From a checkpoint of a small transformer trained on Wikipedia.
Architecture: RMSNorm before each block, untied embeddings, capped logits.
MLP neurons of a small language model. Each row is named by its layer, matrix (gate and up: input weights) and neuron, and shows model dimensions 64-191. Each number is 500 + 40 x the weight over its row's rms, rounded and kept within 0 to 999. Numbers have three digits each. A neuron's up and down rows have the sign that makes its largest values positive.
After each neuron's rows, "fires after" lists the tokens most often just before its 100 highest values on Wikipedia text that the model never trained on.

L10.gate209:422494419559526506442500458494497526534483426485475478456512429531479454497488545530500455457488501532544485490433498525494515425500524525480517568514487505462509437508512438489515517496524541502550436523505522518479507537400431487510619466449464493536528449583472552500423538440524461509576480510532535470549432415519519494514543551569535453558531510555536447468479481572519495481533
L10.up209:525461500486521459498515442483448451552504487438446579424417493469439432462431574515462521461524475495486499484534523506540435458508452488571539524560463419454478457514499476477506550510509492515552470449532527552515509469537537492480563441502521482523571459461496476473410510459547505511513536516485574449536524544469584544516539540542433498481523486562461485462491422474500458556463
fires after: " p", " m", " P"

L21.gate176:480512503499518545482441498457485505479543521501517532508519543502500553497476466551584516530533496489479448555495419497512508498452433523519566439468467519481585555511429557427510460554588500480524514489411526439502518520468532500519429498453471431402498544516481516517445511540491515525555521486454502572454570555519502542525463544533475523454459512454516521564507478458444512528575
L21.up176:472559570486493511521521471542565479492546479448471503422580584463445373481515493613557451539484516483528526417447463489547527537481476496468540460510520534527506549494514460571485540508519474522461460510458529509466534480494457488436529440492471542425544543607483545505482434484540494462479535476547488488496494533519540568518506524440439465434543476535446488518483602438545456543477
fires after: ".", " |", ")."

L8.gate601:574449534493484478551454528522563472498479502538455466431534501473555429558450437473480491512522499466494408514523520450480517492485522514560503517472498528515456534440583508483482427474505494492516527475484493563468500638420542507578517433528498564462476490519508497476500379512504464449529514510504529512479526443479469474572482531520531525518474531552515507438540565454493534464521
L8.up601:544464598457536440474538526495563459478519466504493533450508458530569444469493468483493518531534487455478432471477511445509589532461531480463492520511542489546408512481512512568547473510495464434490509498559483534546493548440557470598474447508476503529511511527525486491519425492534501467532553552507564535406509454559562469494486535472461504452499501498474501511524549496526488437479
fires after: "==", " ==", "===", " ===", "==History==", "s=="

L10.gate379:491577534506560505479489540495459491484580487497514502484465566450483541556545550465496540428482519585496544500587459515519503500504601495460366544532533596504523576517493468503566533544507470507529554497452488489494538543451471460501506519491554471551546510501472524481463557500524481474457507516424494506520511464516484558491512471508592518567501436486490592481539518501472541437425
L10.up379:543470494542507523507522502531525436566525385470486481610546485438435441525520513508442522433504458422518532561508520529416460601508467409569439509486471498495466555491468478425504538487509558524527510464524524531451445471511492496546451515503552542519466486576500539472487471443507493460532481489498468472481564540461451524476447523516562412512402437522464486410468484470428486546470
fires after: " M", " | L", " L", "erm", "M", " l"

L6.gate157:568508468475614521456471495528524468511587502470467477518474519483537437545504418567562519515598507603498470527467519453499536468488479537533470542608505439476451517520519448541560494536481493462447436521519509493582531457551512439508580549532508526507489467479446448468536497530477511512399529574515513534527459473504428517487466483520469463462527467452504470468435502464461492434505
L6.up157:514538449454540453499432480511480454497475464546428467556526498439500588571532444516498517543460474495484473489436516448512400478523501559565546475473452519521420496509541485501559452519452549490509437427480573496479475463468526431488491479502527501501470464519477471519530449491441499523530565437526492499510464496534463595468451514495471475490534422464516498518540461426479463547501
fires after: "2", "1"

L10.gate733:480449557508511477460451416548563512506526494576577480461491565441435528507510536546544520465507630500569437480428549511457455520510471500542570506507446437506469481466489541548561491468519458475480473511479503483547453466458466473521427503537450518477458540491493532484436463506432470489529480455504462576480494550454535469541428486436507595520481510507493519507477451483575540509523
L10.up733:415413560492436471464514509500544456459463517510510500453510565523530455483451491445557514516509458507576475489396455508527518495504437509422495497488504528517458467535532475464555482495514511493483479507456510472546461407477517527437443523460530428523417534512465510479584539535487499489518527438572489407499480543494440508490471491529470505457485492477446498479492547523514516492505
fires after: "9", "1", " near", "2", "8"

L2.gate107:450537510481456506530465465502536482408525450504633517505507425534538613469454490565492448557561591562499530544502592519513475552469521585522550534478524449506529543476448557514505460538475475486459580503490478513542457499484486544522474416543477448476544498493497508489473490462430526487492453520512487492496458494532482487527555491514450475440515444498438537468508468530508518548567
L2.up107:481549535514513481564506484493457424510487503508520563512510492400592491381516468480414525535583517453486494524494480454454552507465486416502573534529508483496452526486554427491503467500514481554523551442458543443566532502487485499506504403494488472483567483487459416436519515497458454483473467491555511547400549528596545484543564469470523504510430448540520517531461502541402481536476
fires after: "1"

L6.gate546:469442487438553521514470514446539468563525511437512496443459588426487530562474563554578494485571495475514547551568543518533482496499512457462575465536466535515551468449498515546506501512497464574501470557485505545458522553495487453512519490502523470486480490486519512483486474447556473462454398522513460505605454467513531565523548521485507524496453554467508477522476481503511541468463
L6.up546:457464517455521532506460444436528488531544488430509492465441572480484512524463536523586511510535468455489526533563553495515496513519501484478559461524509544546581473475494507530506525487519449577512431537467482525416502578468408459506463478491585485481467470471524509480460482438583467429448386554522466470598442489538530529489530533481489566548474564480504463526496461517510523469487
fires after: "| ", "- ", "–", ".", "+", " | "

L7.gate48:490459471574576561465463501545529503555565464463486506487458510455496505476497442455500456547623457490454510469528441517461438447491488558527436545431490446553504514466494518580500528383447447467422508511497529508488544505491524497533484519485489498523508511508503450483547491490502510404481502476508516517541515539525501498425491483546530527515436563516577472449510469471477538578532
L7.up48:496463499495552538432452523546586511525532484478473474468450488469506512530567448438508558501581503448483473498383542549491495570543522486529468505526580516496494467449464492496479478507490574508496483503552450457465499474491524472505551506566503471514505520460537471494532544485468512463536567482574487501466527484452465475438593507443508490497472541488499421510506409512557513529476
fires after: "| ", "\n", "13", ":", "86", "12"

L21.gate44:436450413439448478508505462482521494448482441516473521497498514419471461540520516552550473554511522499517491504444509495467512480503472453522537466467482470469561553487464517540448421452576470492603402502481605500473501455517511487497425476508484474374489472495499498504491515436445514483485547426457537494465538489470483491601479559537498433511469493500503541490553517521508558494531
L21.up44:502509524543470413533474481445439495518508460543499504506540489485507467521502500455490440546538507454431494443499459519487507505482485447535587528558515567615514500474429471513507537514571539488493473502374500495484565472496490465551474468586434503428538506484495515474529422525529515480537503461528459514482543533522452500555429494408486491589488478518471515509504521458480545493503
fires after: " |", ".", ") |", "s."

L2.gate697:489476551463549533528535484514524468545583422474532535475574455452532528525529414553438415543537487465540586491485526499460506503554433566557547426497548491512464563545487525536453449440522526502482531533473584432559486511474501513501453412495458491508537467499512520497421471558516555489461487464549495482463524522523536453559483522445492518563473501539469476513535521435518460550551
L2.up697:502520549480509554526520427488504463460590453528549547498509452458439583467549355543468442576571531516544548503478558449486508505519502577549538413491583491487548521511465502467452518463511488534481582571470510385542493486462494505490453450549494458496541532472550528477501504524520551488467526456536502499475482532483518464527519533476535516553502515557482450491562501460518452548549
fires after: "2", "1"

L8.gate445:503503540469521594527571555456488576511474496538445488496534465484532365568479404595568534530478441480517545481411478467475482510510516506538498493577511507466505531479479456475525509483578543482523517483480514494500489529490544446472488546549510453450450413529503482540520522468472485461511521475490587436546505524525517489472467441421501501451524538493540496458420476442531537519534
L8.up445:533465471526519403508473538520552447530474512501557538543458529514406490541405540489521480523526540490536518478549514485452467513521540490458472456403485513528513451509492510543508530538410464481443459540523508547524468517466501491513548566459429484611588522474651419551416421509502551518519502542510489540543498445539450509530464451477422441526528496520478541504517500530481472546505
fires after: " | ", ".", ", "

L13.gate287:422470416527458478493446409519514453484545502520456507492516520461372498433570431584525524549482464461477469486505488512545475491551459512472484442489493515513488530493540525528507527471505516539526483522446468546513511432513500448529432497459502508460458556554520465444468530457564497492465517494466474487531499437420454536515422493481467495465446505506520505524520512451496477490546
L13.up287:506520494499532445567467517489509514422475411474477444485520478502501531508540430505557525574447546486420494556476534506520462460494537535501522489464529459525485490474440467456463494514553494528516478502450568563461597510520471486508442481561514500430488515576460502486468462520493492482475587498491477501498481499574428486551497475541542496452537480530436570535498571517543498522502
fires after: ".", " |", ")."

L7.gate100:534560506558529527521573540477470526579471536483428515450528563455517537467570484464509535570476418493454493519509521555436553539503431404544510489510519499444518497488481503450451517599477501580522507502509479475456501503527516561473505564525509494458485424481535467471535452506547445517501516522432459480472546481530415474519525470458569453512521488480470518502480564508477470436562
L7.up100:442519487546508553538577528493428515530478562464491479499532487449529504462579472489516504580439450453509516514525488473540635540553490440491464541545525429515503468448508549457525523552496499626557540507474444466520464497471542477530522474445455483502504461524524443414489444514485502478501535560479465506499488463583473484522459473510590466542471538496472531456505608524458529428498
fires after: " | ", ".", "–", "B", "; ", "ric"

L7.gate220:456481465472489532463515404503480521514463505501506452476523514462463459568512530546490508532550521483535438522477532479557433549578554532499503410556472515483531499500448523472494557467518511533494549580434515482518486493586537484501376408512431481507501521463494501501512514591498536477479504432458556495474460501491493523454495549498441481498471485473544514463567514490475518513505
L7.up220:481474412477500530434520428490493546493475476465514455447513502437477478575483523510516501522535557496560410544469528461521440561592510569543492429585460489455551496485468490430510571517527507565497518590461523492532469467521529521528396437495461492472528470478466518518509501546507520478481545460500544462512484538505511507453539511458453500498530478476532527517521462470556540491526
fires after: "93", "9", "2", "88", "85", "86"

L8.gate287:410455476493511547456541478551524592465493458473418480510449571492517494523546465547553531618535475461469563467469480478479522561514506597571507506467533487550551514488488552510515466421477472507496530514494543535528513541500480537506458548520515549459560544531464520496512416563530518482550500539491463502464466493487495477548514462471545561519444533485460492546464514445472577465562
L8.up287:413451450511508537443506526538555581454444460468449485507437530487503489542550447516542486594538509469449546454450463459499537580506520560541528497521570477539531512510464547477513491445490470513549522468539527538538545536466483525539435547492515516436534530501490508491503440579578554503547497545461471500483465512480477471546539453465552573480420548468505495528468491479462556441576
fires after: "==", " ==", "==History==", "s==", " Am"

L7.gate229:554466498486518474503503458475490560485501503540488448465452553504438475394519460558533497478585508481489484518458457473509550509528516416546556557368571507511536563447434476549512540505548497543510490439432546472495488475526489503577468482499426538482551508495551477534581541413451523409511527504543500478462479494472535557472486556505518512486513498498525480504509492461472481509587
L7.up229:504460505498506453527523496479480474480495547492458459487488531497481492389548463541494548505564512480429503485483442503487503524542446486463566556465547514531489500476465464551497522487526526523555438471427492487504559455525455539560481492495390501450493492502521484528545525477518509441475547519590532489525509536558585579527590552479459558541507549483487452491531508415481466548538
fires after: "\n", "| ", ".", " In "

L7.gate467:520491516544510521484521522562508533577461586482469471475499426531511457501432495459479529470478475498490505501537447524493499547514437499513477548509423513495519438589445473525473459483439549577484417531446515428509559550493560446546558527486523508442409390506547465569493562479550445527490485474406507467567474539480503522483555517483499519502443543521491515495445506543470550444484
L7.up467:521528553501423500516527499598562473570489520522517476520450452514488468532477527519487546429471508514465483496537480498528542512492445496501509582553460505442514409505490522530531517483449524582482434527475504497533537493479552424538516553491496519501446392505581440508497513494550493546515434518508517521579494495430513462501460474521513481566443527460579499473438530542505598367501
fires after: ".", "+", "^{", " | ", " | C"

L8.gate524:516533561499468492491453455564546542446470577525537510483467491482515529513520507494530624520588485489579456548426470443520529460505505512508492486455522463442494487451546466550464525483503514497484471477531538474500474573479439522518446471512494479400453468501533527434532460568472551457546570518493520545480454522433459448541516497518497491540515541500467511445497437536480522497496
L8.up524:505533521550443516560496534535599488556560468508523517546469563487497483546517460536451498575545518555498494542538472467503535456546458571514496490492474561445532559499548538531473470531460545481476537536512475569511458549491585533438518470507501524480512473490438463462500446475549576550547536439489523445532549494485533469464513473496559423459594566512466520487488538453510520465543
fires after: "==", " ==", "s==", " ="

L12.gate516:404486468494565537533520472507593429510557463515474468469507530536459500473538489495500468444604463550509432482443475538526508532483464540524485539502553444504479523492494499565511528402526440456445552533441510532464458513522503545482525514492460491474472424473506525549505567587468469509512498571512492507499483520584528556568449448513504476514403520511456482543465541500531504436547
L12.up516:524497506489480502530465511441452554540426479501486552448507530421617468454527518462510548516495514522524519582425477447483429429529427512483532459501449497539490560470500550474484510491492469513547480500466491513510542473426465530423560506471546503536491515554474510501623533452529527448513489459536513472559536583415463476534476461571517484559539506460507532489463544553482527474552
fires after: "2", "1", " adv", " that", " this"

L8.gate26:506487546560576535450397519467498437525489491482493565470469507501510494478481458578453494541477527541542495523402459503449516406547528501472524511505520429543530472507509427446522467506508557481437442476493501511521587438504522468522591478475532509557463477518486495538474438507532528452511483500536498529550553539502550485463474518516531500505503463516571459441526529500492482510568
L8.up26:521511503558577573448460494456523426536488547420497538549469536526475570454444529556524465538536504528542525508480498477403563442587483512459507548466472452450475556477535491470471456512495502492449490533518516532541512481501549433500470521487462481523513484550439420536526484436510479387459477520545522526505492564462573468522550528477543573472541510507491512431578507515502457554498
fires after: " p", " ph", "p", " so", " partic", " bas"